Weights of a small transformer language model: 10 layers, LayerNorm before each block.
MLP neurons of a small language model. Each row is named by its layer, matrix (down: output weights) and neuron, and shows model dimensions 0-255. Each number is 128 + 32 x the weight over its row's rms, rounded and kept within 0 to 255. Numbers have three digits each.
After each neuron's rows, "fires before" lists the tokens most often just after its 100 highest values on Wikipedia text that the model never trained on.

L2.down315:127130120075176110148111147159084098140167120115165186079159092141146071144093181161148126139135109190149105102202117108105132121114118148106118138058154123146076063119116105154138115162147108093110161127176113124149055145142120080106156081138134134154105141141178214194186154149142163084124110102080150131102142103111187116124187123122132165190115126114091090075116134082187115158153094114130165062105108107078135080115174103119145114094091141142124111144104143134110131092102147125118177161183137137107172142111157087155092118080133127099127121129167126146098104161154147119097122134103136141112151124088152077125142119000172129140081206127194154074131129106148189126114088108075180151080090128133121157109140138176165162155101087143097164134105158171093113124144125
fires before: " ==", "==", " life", ":", " |", " and"

L2.down199:115080078155125123077101148128166107138150158117155126138156088142136174148113155154127061096147168119035128119131116147091170106093127111128110118119135162110158090113140164159122142100077158135135136188119150101118094168178161087134191089147099150130140047115119181141107116157165105122134100058111177198114076153115123153099064152108192085137144131082154114128101130128127174115141129136142164145108148111216178167076131169112125089083166105098139175153148133172131116122106141147141141076141120091116156155125082152144130104075149154163109055122091176188093191101148116094047107146178108134117116072186113095157100130133143155158134104139182126132097141024110166129115112144113102139195116089158131115178133112133172175112109091114106086203120112150106084091155146
fires before: ",", ".", ")", " to"

L2.down476:144101111109097145103134142157129161135125184126128149128150136149102114112108117154146141129090131166130155119124121114115190095167117167119121149143102124103141159113129170118117146147114203115189174163146090041223132064135145047070111078098121131128109052151130165164159124138120139180096129124105145201168137124132107124128175163124139109171184074131102158152146129114110161159135129051146130077137079147150118037109139075171131194077139115113149154120134176148079135167112157105194088099153138087070168089085124124123131111156134115138109133130122149047119113164139090143164156154148186134128122087092168151117076110180209173130096147165101137162086111119106178172089165088152118080059103083121095110143111128122173146092078120083142096125111123123105147111074116
fires before: "°", " |", "″", ")", "%", ";"

L2.down331:175122090172135105101098131071130227128194147103138148123112077118135188121143147117137143123147069153110078141094074118081171134090096128134150121097110110091081121128143161127107137176126103091081091100149112111165127119111144151105103143127125197086067112142179149085115090163150137151180128155187078099155097125189080110115126132107140166165172181150163142126092132159139145173197165119151116179100153142102131092107153121116147123119160130122077101100139175185173136093097140127083198061120086161126164059164079105132069070093099152119130128130090125106132118147128134085140206145092098123143122160099120112124108123118116098116167082104125088150174124129154133115071081047117167135140123137131121133137185161178173137170138120113100072134150184120119199152193173
fires before: "|", "\n", "-", " "

L2.down335:115117122137184108152135146117169130210080108150176126169086124150103078124103139155143115096083077166154130119150104126133136085176140130103131144142082147109096118109109162163139127079105143127113142057158101078107080108074117144130037116079191171107173151137065118133175122116105083162102162125095165086150153170132085079099089104135125107116142128119118165131126132111140117193188088096163139162110095107137146143105145128176145093173173107133213179113092133162158091165125093135194114175103162124107130088066132159150101161186124107061145141128203131122128124114143145080136184153150153104025133110098137112201117126142156097174119125110101086138113130151111108131092118132166156099126103065078161133154137125148077199178096126120138159174181110136134097125098178
fires before: " |", ".", " "

L5.down452:078121115142144131134152098119153115087056097090189129121064033067177126135116034141138153123126137080108166138099145110144114109130143137129152135142168133103139117130190145178128097119144128102153138148103138146152162137099087134227149137127114166102090155150148098091136098147127129180162117133158140129129193083123140159102138102107109110130134153135108048150053153138129177142106164135103156145142196106144119112114116128184100165146119174123185196110065104092148072158143120151136183168114139167082113162177155165126114166104137134151177089115137144109062116113055149103087121106169136134115137130135130131143146081177101146123080149095138140172163114116120098160153108130091073133145132118029045119070129180115123110161093093106153133127053150183137128192132137
fires before: " |", ",", " (", " and", " G", "."

L5.down919:150172203095137141178144104057141127159110095126156112152138150155129093124142143107144121109100117171105095128101169120138190151155111163094193088149096121172096159045174170107137121127149110150140080115108140122152124129081121127135061173152125147066144061063087143112142211148128141107142153131157120150097126068088147119103196157080157095128171094136159097150153153088170110176186154178128144151127112128161099115066145016155084142151104117196161098067096071102133121133100113138117161117109129070100170139108083117103139166151116110143142093098137106112105121116096144105145186110124163145102161121116096116169164067121151111123176154130117153137130124118176093195086082134082161119120122124095120104188112142137058148117137147104159153119065172132109159184177136
fires before: " |", ",", ".", "'", " ("

L3.down397:207139158170131153083102120101169208118176125127132186139120111141119153140179101148125122124149169170097170129107131082154154088035028108136125165124105058086069097182087153138137122163082117107093130157132115152147175070145111167075178194122105112127084141132153116060153111128147128137144168154126137161121142128160104115130134136081113094065080152102116147115102172097115172159158114069164145135080163172133150099084131149160152104136147073162084125110136119133137097152074116127121113081132062087163105136143103107152087036133128159124166146136102126071125186098110190149124176152113108137116167126117117139126114087154130096185155147198195104092128110082112123086079138148190168098125136103166126111158166148135120099107093112138146081154168099151130148144135153
fires before: "\n"

L5.down328:133150125171132112112113187176057130132133094146139126175105079106128165085071163061129123103118112046129122133078097129123089099094058146102108134138069137062077169142168120148118145192066100149170157162169091094096180087127098116106152073143173137148188132185119136142084115156100106107128095176109136153135073195147097113115118056145145121122123109172158176164169130039165140154154140124092168153127138134114139143113129118098114123164112136145188185150169117139119177132163113082168112075191159103180138122147135137144133147133140126126163141153120142093154101101120124121153130109079162120111151122109176156124156105124188081063145108064098087138109136158131136164166189117157124173083112161051106109077169107116132168110087163136128112120097162160118150104071171
fires before: ":", " (", "^{", "E", "00", ")"

L5.down374:148082060086124213173143096109163132171095053073149101081177159176138125106120088077152155128077139111105132113131142119204159186150156172109114133121135111161095199118158166171116168090095166085121107059155131156146122142105118128141093118118153153116091167119155159090098081110146149177071127133102160066123137098055121100128110121145142081115121200129158110156106092143119165165123153106140147140107122167177107075096139075159066153115108097233134171165132134183185189104134102093123142134109105113128124123095110053129132104176136112068127112142103100122170166068141089131087148119125111147120102131103161182148126117143103116150109115070105134127124189119141096161074095162159172143100151115128119148149135122183149148088149199095131182129109119131110161143136104
fires before: " |", ";", ".", "″", "\n", "\""

L2.down23:168110142144121087135116122133100187089113167161087132113119151141196165138133126114194091149109148135130137115141126071090121099174017086091149105134116161103151133140145084095175182170129176069172128133108145117137143136109151085128129127137127098093168153139091133096162159134130093106154102139067199131118111130162129132197170141105089073123160093134128129132135126181136115171170071083117084177185168185147122152143162068138112111134149090130142118102113141084084093144115184109225133173109164131167176137102109160147159116166121095129150101122165164127120136123148173156115145064116171136105137087166139127134121103146152176113092134159138151123160133110065150092163086139073115061143067079078107026143109113045095101095114184119112119102157090123107115108140142
fires before: "\n", " |", " Party"

L3.down464:099118087149144132099115103106158158157170104087097116143151110120095129093132066096186075128063107074172109066068145125122100050132127127144140096094172135128135135115152169102161129107177143120164141137110146135171138153136152135120184154139142132190012113122091148165133158139136058124105117164071084102126101107161216115156134138122130138098151119095110131107163147117122169095153132072176104167109119077126133116132127134081128193151105121135119125185098172211155150102101115069136105126118122128141130171083124107066155140119199111098210150182143094125113117096163194095177129141085115145186138089130106121073074176133155162131129105123148077107152148159092153137170058164130121139109112104165082090109160150098157144083135119151135134167138200100150174126099153
fires before: " (", ")", " |", "^{", "e"

L5.down354:084108138078090109138094097132073132039118088152114153184133153229135190149146073115106133084144136151169167154146140130169154091127070118105145121144157125126139080129163114171117170086159112090138177143137113170128127081119129156190170124114178080159142137108205134190115075111148145157112109140189114133063151149092100096132134118120112092104114082114125121118157140148150104136143124065114104142103105111152120156121060122128076158085101109106123165110149083103099121117179109124122127120091170128092109179148142137155255131144147118082090089131114103186133133160168127108153171083136121135165118108124113081133111118148108116134146163107204092145140152156085099080091135100104152203117153116106162169206158143094156125107151113156093104129136205139134063107113140
fires before: ",", "s", "."

L3.down246:142145085126127148130140075120138119140120159147168158067153129193098124142086148180106111140149113113035123134128072108153133121150051178146153065125142133098133130162140112103183120118134131150132067131098101048126123067175102168127119134082113129137134112178065157119092124092112135101130116193144135151118159109142126133106185112150121127101062116171113107114133122140096149138119185132175152136124064087192141146132185138130161184135085110152122123125135123137104180135110147185162136098138136118116190110101090115174183157130178128088111084145103094150082121119111182142142160157156149077150077120095133169103105129090206151213081188194106085185121150106126176114184107106136175099100082124165127084129099157198073146091116081136122135117099133071085115115160148
fires before: "\n", "N", "″", "°", "History", ":"

L2.down44:191164092152150120145122207129150144102151108110160124090176114142161147148056107133086143149123170177062076120079147143142107125176153082094149136098096154121153121139169130090104170194137119142172129079151083099132125079106116110130123102162148102056086174116148162111178098182084166166152144120126147082154086138168149084119187130102112194089138086124142180159091106078098141154090139106123089111134198100110109129099136142049106067057197175133071063152125137146198139124082130119127140077074144105131099098115140106132100088105133153193159164119128121136088049113147122126116126114117180130122150122178147153115122087116110183148098159119184140144133158145111144157163141103163120142110114090145103096083144113154116127196087141131141196108093126093149150086134141
fires before: "\n"

L3.down924:156145093137130130104128128113083149156144080142163125172142099117129164126140173120101169137150112117137093138073162137136158131086138107120127155098160124076119133134148090158113089186119100087099093005068165105170146142147070107161166206141101165097136155085199139130152086106086129155131137089126114140127183127160100142190138164136097164141174159150133187089128196069137093133143144133171098119094175120129119097136153136118161140081200116154100094126081130201198153153142104108184136091141123118109129080125098138163066155081084116103116070108123136090117122157101110068127136156144109119108065110125167197118127073090092139097158124178176106115112137098155152114083049102122135135085115152189157103124168139143119193098144160089106124173069158126144142149165144
fires before: "\n", "|", " ", "|---|---|---|---", " Apps", " Go"

L3.down308:113079124144116081158134108139115092120152106120169039139045162092176129215142144151119115127112126124179143164130124137099143213169107141179142165159159094126070122154123201125143106109123103129070158197087134093107091198114087097121145118130118202136102131127155168111173181128073087118113145138127074115131150125121102125134107157107110129121139115154134130091150105140144133142092126147110126164074149106133160133145106175109165205122086143152203163126112161094138112144139170124130185159132204093176110122104091117123148129097121155069160127087116113093097130128061151080150108128110135131075155161137153094145058190128160110115086100126105055091146113142176153110164145150155123087187130115165162103148088075130129122068081116133091083156105068162087139116189152
fires before: " 0", " |", "\n"

L2.down294:146125126107119081136098109155161133075151050141153150086082045153079146114092106139130102141120150197167085125141103104134129145096099187167144111108142148103119173155060088127180098191144093102139130112154145084182112177122118092123142109144129039157146182142125146105166113111136096126104152133081124080077090139157138106097173147149157131190116117177108101119134130155134131186184132092119088099099106119146048139136152086183146173160145136066091134172105131118125125194134135097183161199176077158149126128127127128149115090127122109139100131139170144084155137112064125128123145156116175158154124146173100086077159198096098097156146126144108145125135109139154219158147116105119114162123102132112074172140134145119167189109141075136060139070124117129141053135069118
fires before: "==", " ==", ":", " life", " and", "ure"

L2.down145:148120126150138123077139141172064113091134090141170142105092170086104183176159112156120103123148151083084174151068094117047158125122149144157130119114130142130186061126148111123111169125068112176147156105143117175113131076073134148147154157154103097136131126074127159103162064124094106104131175126141115141124195080153116102172113203098170162112112133149133155180203111143151139176120094121129146158093136174166081137094093170103167157137103099161171132105102120124099134100130096083171128116119180109041185192081142060170163143130087107145129120167103098154074137070199116150092083136115096201159136097095133073138135121173090170084105155100175148091100114120142133132127133135154098065073122145094115106134124144096099114122156144180133147158146125154162167124083160
fires before: ".", ",", "2", "6", "3"

L3.down1013:166152150075176136116150068143161166149084182097169156128167134102140139097092122112163075165170101132146138140163105103215145194116185153230085113121147094092160087167143164122139170116116081140150177135149132177098129101115120112132118131135169079158133169159130185138136121115099099160155179112081108080115105137076118129062102086105150114100113150151139140107197115109096173100132136221114080077144137130133142086152127131076088099168135069117119102053138161126065109103194131083089124139128125093157112102099139117157180121100155143156155191098078101163158070152112162170126132135123096122114130114123076142137132189142049093149127191108122133116150108099116123178160094109131141132112093072116079119161147182104146127141111155089145085137123129085155090110132100
fires before: ":", " CD", " |", " pos", "ity", " in"

L2.down649:152135148097124148150078165173094133093181106155193075135168120136135123187121141189088085091148128146163105128138092087181098168140178114091114168124132105114102136129114126121127141213119133146093160133139174131137091119157062185128104076117106091074131158176138137050090170156155154104100140081072132098087150118182092163123142150120145079119189145121085127187104074135079174135151182104167102138159073164127134081072151161143129125128144115095074130150101104105164151069121085128091150143146135124162107173127120161124075083081043078127177173135101155107163106123086082128147120130122137180154130164127086071088166129163126122121141121172157132128099155125172132161100081084133198128175071119095112110189152169105135124098146135169087140142118134090145163143174126
fires before: ":", "\n"

L2.down257:100085106108133097125116161118173128120187101025120150122185138105189156061193165128161191142127147122085155162123141147118113133145146124128128119111090190110160101136137160182131116105118156163122138171104165098123083084116158152177172158136124142085102082078104238114081114189156078104113113096110119194093156180109133128121098122144113119105139092134148118146176127112107145154153141073137169174118132109223136128094149113142105161122161147120082125139130133188097136145093133110188072107092122092111144108074169133155151139138113170142104065155094161146119137166189130083125082070089115106121084092169125095114113115114149219107147168136148128121129117106121151181130111106091130110177084071108074166150101189137123143133075128116085074126116133187101119103101126
fires before: ".", ",", "8", "2", "6"

L3.down255:122181147130177151122088124112115111173195115113216029203159110156082078179134088101111107134083114119136129083111127135168192159091192129135104152080082089068156081110176154132078133139143161163132148175141132123121127123185091152145166127126164104166136169090155137093082108090098098157079153106137145120122086122147138092102124100178147118116139142093153127155116113123059122175170148103122112110149096129121101099123116133159077155094151139133115115122106087124096144159132153145093112147173182135182091144142161178158095123134071126198181194120146137105140128163072177088118137107128106134171196090150082093089117158152124127120133143105131164084082091205164152097103155075112124109101098101114110205156110126102207111157129113129118126115094126072175125127094158
fires before: ":", "\n", " |", " Summer"

L2.down445:135105136146124145131134110107139194073133193153121091103103129139136232144161163093122147152097132146086090116133088103128126205129147133139225095084097150122166048146123135155106072117093138188125167127104139113195114154193161091118094156169121136066135074096122124177132141095110122078160124116121149150138156122088144108151139114124055116146140127135116123073146118141124160195155094087122172097130092128130169150115139133166134168126151132128187125122145198147103132168121119172129141100143105155094149068075117134193148070086151122071109103098123133121093158174155090142123165108106132104094099139070169139143085155079158138120119110198163138100152154095141149114162065063213126130066113094135100163125142142123165125141097068108109110081103135096063153157153163
fires before: "\n", "=="

L3.down345:125142137129082134136104103079075183108157065139120145146171139105173166088048121125117128121109128157117142193052103166160142117099152118134073107118118118107110148090120149075084114180137115104125113122143133156141145122082070132075093137149146114152098144070124136114164124185108160130194173118141029117112114102140151085119150109083092180138138144154205129116201119170116100142230153136149093130122179108105202121072122110081130164136141121135136202169187161117172136106067108163111141147095169148128164066183123109138137111162103081161069109139130115113108121120158121157122112124106124162118166110130182129113137111150127131162058115133167134128119087122130141133105087128088132163106175095119047158081153108056165155163125098121129167164144118126183162128148186
fires before: "|", "-", "\n", "na"

L3.down422:131122107164090136145121124152124167140120167130131149131156125152119144137143139147121089108112090105116125140114061157122164134099117095080139190132210100153097171152111147134106106098159065144171060183078140110174147053172159171127115069152144120121130108135091126160090080117077168184164170118120159152097135089110152173106128080162101168153145099096217163112102131132102145154127079079040149127172173156152162127101152190113129133102128079196089122067157132141066104109133192101191123088179063126134140088105125135153105165047143108124135154144133141111114108148083111103164136121157124147168232105103107106158088140142138158099138154101168163115175105094190192108127149153131152117064080114163143113097117135142152122114076130145108128143091115119096089106115117
fires before: ")", "°", "N", "2", "}", "E"

L5.down390:106097095096143116139159118103086100148091092124120127142185112122158081156126130098091160134123124120121165056145154122197156159104142097148167092121202101142147125117129135135122170135127133127117075146124129116171093168157143122155125127070086096093114216106109124133118142164126153149150135174102129108121121053152156136115109118125134138174057152053183139123143156129124136167081133139107132170134140086152079126144095189101202140104167123140165114123116103146097143081176102130154116132081060096157162052045180104107121140068113087077116116137080145161051201147155105172095179140112077184105103147169079171160136091125131101170127141149112123216143100142102167162096082189140121140138132131125147160128103157037109121155127166117091138152159174150108150080132115
fires before: " |", "|", ";", "us", "\n"

L5.down749:085136093145133184102144154085133154129128073053135089118100187120145196154108089106166199125154148084133146067071152182143127226124156171132145180116152091125114163097094161106121122126160122168142137118093160090159110125190138158101117092113127086121136150127121164131146137127164096136136113132144156138125137090065121152145111119134116079180136106134104161189157090136171141159116136069125103149159156114156171114113141089181161114150121146176139159150160074116160091163149078134104114099101132154184096121164060057113066109117150071125085110105150117146116084183093157103125143073069192190110089112102101105123116152148083121151126112113162112123163132185153183112108087108188083131135111123125109089111105118133185051101200163098124163175094103117097088162113124
fires before: " |", ";", "–", " /", "F"

L5.down53:166171156129130137194176074155123146164137133125116130147125089190122118120085148096092090065104082123133096115105130148092076112129115124086176110101086132126131147143186090106078177122151095168128184084127104152131076171181142106198131111104131172157103100146099071159167155102122113160144152115133172088156156150103131159130189136175080132193140158099141186065118136041065205142135134131113192097120136100109136080150155102097131115118145141104129117145136157159144112121136103157082065111128060143167133117082127138133142145154168139102093080083123071105135142125125075183149092142127150083143145183164134155044073102079125103096151163104063158158090153142165139134177111126119145163127178121134077188122127161133104093154178165142092097190112104140130152116110140
fires before: "\n", "ops", "==", "un"

L5.down980:126112099138148138131114192115128118140165148130091101141128091115123080172117080103095104091139156199123114124099158163142129104109100129120183104099122124140074150151150173133120128165150180060159202110146121098130133185161096116118142147115064139082098075159096129094094143120086064155130062088125121132108151085133130070131047125146118172092099111116127187124111119108101140157168059063118132160122140197086191104151178131116121169164122082126150188177118107096120152117111143109128163076139180174186064148187095165153076134139129124148119122148160116133105167140175117165088171114106130072125111128152090135157141139113154128099137172102119097085096094160157168141122174163200154091124118108146135190134060084176177125151135129110157063080122151132113195081160153
fires before: "\n", ":", " |", " (", "″", "N"

L5.down369:159096081113126119187152139089118158130163012111085157131168113085125177127084179112138140133116090084142072120057193151162124124118095159169142085135149083167080174143155144153081119181127160090096098206088134149114126131132095148088157091117120099094107102187113134080158102108151147137086129158095105103092132167114084176133143132160138147165163080124096138162140142110128137200111149102173214127132161139146108134119141142090159137147092125107058104092124093171153135128167072098149079133079142086140087114124094098107137131140203102099082108149106057104100163154108157091079152138138146179155083114126174103150159149080087142102130112152135150135158170162126078180082112142147119167174164170155079125147136145116126185088163154162103156167145141133139090154090104
fires before: "|", "–", "\n", "1", ":", "vers"

L3.down887:202126124165105107153082096143137179094167165170175155101085075064201126142108082083167138176135149157133154073158111092093090127114050154138151122111097123126141083144140166132124109195092139129110148101151139118150115089105155101119117116160061072158159094106147142091162157092173178125181102146139141149113153158177068161107148106191136147061115111096100118108125121138113119153149088079130150133170171144077171112157106116097134100121062139064085088118145160132157130234146126119139154063121135124189187172107070147181127159155147188138109168110076103104129143107156142158114166139142162130099117148125097108227100125087139122137105123107112100133141135109172077100163155164098106068162116109125133137124106165117125121110119127147121075081137092151098173161148104
fires before: "\n", " P", " "

L5.down769:149198123088099198131131095158112067156146154169112154094093114170077120115150157154159090124106112153208132185191137136105177126111136124092142137109084174103100129139115149145134137122111154132146147191096084154066187142105087136094176144139121078121110132143159160076152123105163114106114183126103093086133083106170116142138136121073104138109150114143140108154199126157122119124118170138103135142180128114109103153087147116152101123122129176111082097173119083093114132138108076123100109155141077149162145176154151083128137076133079092170154163164122144090111156132103117119159094123146184134103171129236090106115080139061108084077195051151157134130129164123133134106165178185129129138098068136039144185196109120159153114056126100128116155142094123110120114155069113
fires before: ":", "\n", " |"

L3.down20:124074152135122114062104116106084081173141128133137106124202126173162158179107089143181120066044081125194147030124156177146145153091120149154125138040124206072120146154104087069091061137141154104114141150118125078116131164179144128144190135128079225156132157127135115137153166082142117119132129133147111105140139120170145113153129098146125127150115102173092148115162152092153144139089110137194140105093151113120134131100099123138135163110080186116071148107118130152093157156073141044124143114111122110155121111056108129119137147162168152133117138086142121130124094080132141142136216176078092166166136092073171124096127133158170173114128153124136089173121108108146068175158128112091100132120118092155150148069095170113088152135109166129100161110112141142130158181140133
fires before: " |", ")", " (", "°", "q", ";"

L2.down723:136134121146179070151121178140133139184133172157138108131102162091174167083160159173130111077145144170146147117135166127165170139166121189154205058139173153134117118143166129208141108160170103085111119218121142152133107141076133103102144114158063188146109083118139140063115114113123142134111094123145184141142165132118126127134128177118125144158105137100133090102122206056076129160113094073167167117179093156131126108135139150139073103107122106096119123070156104091149068088045108119141102136118102132120050113171165165163118130121086123118103152074155128086130141158130045080106159123165111133124080174132131107133073136075122080127168095113140111104110119128170103122104060167196111141125120101077161105112110155128132145189140182144144136137177102118118125123120057
fires before: " |", ";", "ement", "em", "\n"

L2.down881:119126082152121108093152108080088130052126136150136169104117150092166172119107098119150145142111075115145133128088109109131107160132131152142127149157147158110139252127141100128088112161137077073119137084141051123121108148123093131138104145123179129151121165110167111148126113176117135189168169101175127102118152115178110133145137142076089106139141078122148111105101140161169121108143140101146090107120171108120153101109050132128123074131157138139126169105138160134128105101123131120160197161091111161122156100152058130120136128085119114096090119114122173110153118037169153129119162127129134130060156157098163140111091069202195169151176128105119049184109157067136137120169101126150150157140192089163138145077236125108110165102193120122096042175128134111174161132141086
fires before: "-", "\n"

L3.down847:108147114156122138129091112093069117161107090120181121191147112175140214134089141144175109108129112126095141122130155123116176176148126135102100174113116111133136087132156093080165115100098127072174106193208133117131091060080131067129142171079138119093116166133121100129178097190189116144143128113169097115148149153197143110134183135138098076115062138109141098152146071108113117120128106133121069135180072143135127155126122146106145082117154156125120133179187060166122070109140104139074133162095113148093166134180164098071109149072139132088093130131165175140140130109143189100173054122178098118134102136076088134110128119109148101063102133156153182087165127144103134164148163124084127108144159128165149149128143123149097090192140159100112114173095151191051126135112185
fires before: " of", "h", "ats", "n", " in"

L5.down958:168168149130119110103148160120143191147127153143150115122148114182112115145148084176197176057162121087146153129183162163132090132132104115103126151145127191167117149151166148145153142066159117084118084138122132120110101188125178167118137153104144142137114096171087110212198132073118153137131103157135093120095155221175129134034160085084042104101137076145142102149136123113169122121124157120141152147061178172102123088112090151101150121090148113132109171065129050114169127137074118125085083125133099160131104169199088123145098135092158106142099090149105130158145107101044135073140198096127138173097124120097123090095074097166131116092147093144125152105134145185110118147140133145123134139118116084105147154101073115148106065158168155074124137141109094130101145153133088
fires before: "}", "ah", ")", " /", "ina", "em"

L2.down67:138085121172077081118085157102110180134120113149150149141184045123159181111135107116187118141121102165125118107064124113114146186147089082119087130145064103141104126128153150124112126192113126129089157089104127082155169098131109160106137173167112186067144105131164114094138117156140167145204186132168122103143135094161069078113130083039131178108134129138139172094124113162138146137144096108163177123136114133067145094103169139123141107105126154126085126142120135193138107133099163119077185063118116124146192074151109101170123100034105128129158163158062159129104102103086172094129225143121118210143153100125176123113087112147136170136158152104120099154114136139134114155109123086154195122135171085102102149124148114151157137109118119092141082137139180124107198157174124
fires before: "|", "-", "\n"

L5.down36:100111147051107148143135114094148156109079087131118121123133106057174155135131153138140130162143162081146144085165146123131085110076093123093210100122156091069152142106149132104188144141139181118101118110193092083152089182146137145118171068129126085153145129210143130127126097123097164215176153120120173104091172083139181110077149190067085144145182080104087134143114099163139168106143162112082148058092157117101089122197122150146065139183102152128109089130111067145125110136198119167116210097115110127130145133157129110143157124103067071135143111071192126156133128169135135107126089143086136147146187134117131074092159151118085199143142102088086129141154114141137156112129114079106139130105163124107135145157154132194119122122163115116127128093115099158097118084165137
fires before: " ==", "==", " and", "ause", "s", "ography"

L2.down343:162154142144134179065192202159102173196059185166106155106087113112129100123113081162130126135126167186094158073168125151138173055192094123116118144129096130116087125182196130111147127112110117124158172125065137160166103126090134100144104087066132188090137078141143059181107135135133123147065132098145127225123111142122186136059128119125101124061123111117156154115124140071132186142105118139154108194148077121122109129095153113131123180072122132109121127102134134132103124131091081095086115101138098140159124165137109125141142138145190209102107104069162144144093125102189141156106076098132143060122133115153110103112099154155142149154109155178127106107124157138157109120127131123165131149158144158149141106119063162128113091144061103155110131119124108120082081137198179
fires before: "===", "|", "==", "S", "M", "N"

L5.down1022:105116095124116118116139162125047142188203087116127166110185192126120130135129098087127074137122140051152104118078138121138112135087112153173174139134117126134158126134189172077140111158149149083125125163077076030091157122169174152142129150136066096106123087088125140109115152102149105133088127156091083061161092159100170094119171125111159094109128155129149129115144161139148157114160146142129119082160142115118142076132184137156107106121167139173118118116086106174084115093146103108130107095155121162168152114110171114185098127155117126146116069129111127128182146127085144165086066037112149118119127102129133154111147145108180135143175124166127182168145139140107110154206125124084158133133122129136043102090148175070105096147168212196105112120127085161200089090147149
fires before: " |", " (", "\n", ")", ",", "^{"

L3.down933:161153098127098118145077130131168155171128157101105113120083116111155112097093138112106144165135144136128103038132077119118092110142111138129127163155147136065126101093132101132147117088077165137133227106102154113205126146114157137132117136067132123151180085130104140092141155086119122140050169147149136141162109223083117134051124065091164107095135110116097167136211116116097165124128131084127179175069106098148091108078205114140132076057127150111143155096193118123127114198113103126135116189123152105098140138073128065119149112138130167116118106144200095116125153219170125136088132119186148144133127117122131115175155115121170128177122175107129146124167054151112111157124114112143147050144136124092097111158163098207138135099129131136160148165138181146101140124110105
fires before: " |", ",", ".", "),"

L2.down346:192060101150115115151115127178101212160162167181146203114131087099185130150167070105132134124128134157133142101144168118161164141119064125120104101108141109153135092140115147069189125166128136100047134154148114161125143084101186124129157133139095136160077112060172104019159173146177160157152150134124104153112148135122059112138107147171123117125135088064152136086149142167120105141162137138139120168115101208082151112077116105177139094109081106110043145093095072100105097133084088173161189082162095127170172136082114119143129074175183145108113121155155120112104154103133148086115141139154128141123138148080098104139123160088137096135137128117114079130128088128112113139118160097119160108136120113096158136174126167114126141141080115117128110176153102075104222163149166
fires before: "\n", " ", " 0", " P", " 3"

L5.down139:079097104150135108139129178132131131175126144108121156181163101091165169137185133099124044130103118145092179079109146078167162146093188122173145089128169111094055128109106098127139128092141093097056069227105117153164118186149085177172167164134114176110044149201145154076133117112125106158135128213110127086086126089075117180155112141118102131094120144123144125107073106160145104152082192160098077114116108140139140125139133120088145153098122162119126143092105120148139126123149120123109164156083123130116121099087120052142102077141162123106150162149128120073130190145099148126105146151150092211151134201152143104199147112150117144116135131151127135100121107193096091159144091068132119090178127153159185153077089118127126117121126156127114147172126080111160101133101153
fires before: " |", "|", "\n", ";", " —;"

L3.down901:109168174125088138143071138107116082150158081161127198071132165110107104109120183105159111222125117137188107103197074074130113097072136088136144168107093127138141144126118162192141096141162121132142118138113104110153103118128123134075180152130151074128136186130149154118083138114163137102075169108088116099100105099127120142139112098125179112138130125132106126146115073170200080139191102105074078149229144152140115117104148143143055144124060145146147125157102112074130109105165108142092137148177121128136150193071149117138130112147109132091139131141151164116122189066158157139081126145106130133154151057099080125134162151098119074199195093151156144100154145152145160144139158083146085177095124119109080122179134158137165127128175093160114132108126183101084172105060138
fires before: ":", "\n", "==", " also", " =="

L3.down934:106175091112110072132148201120107091081124152191140141216124145139111190185094164182124151100065114111104153162146175127145174137109137122047154141147151118156112133144139107124111191073179122104124100128078162084164091111161133129130186067146123118120182109096120113152117147148113146114149142102083125181147107131108154140095130100097094126100115095165191153073120137137120186213137139114076148070154141081112101153055150112124129118136206105169101165120143165118110105122148136105148120095136111138100159109090124187136053174110110060179088130176091167092124091085112129080121109087218117105159129086125127113114125162129131181090160122140152178118158104140127134126088105123180112163102111137190143102151138126167104108143080133114097116131097080113161097068158145
fires before: ")", "–", " |", "),", " (", "-"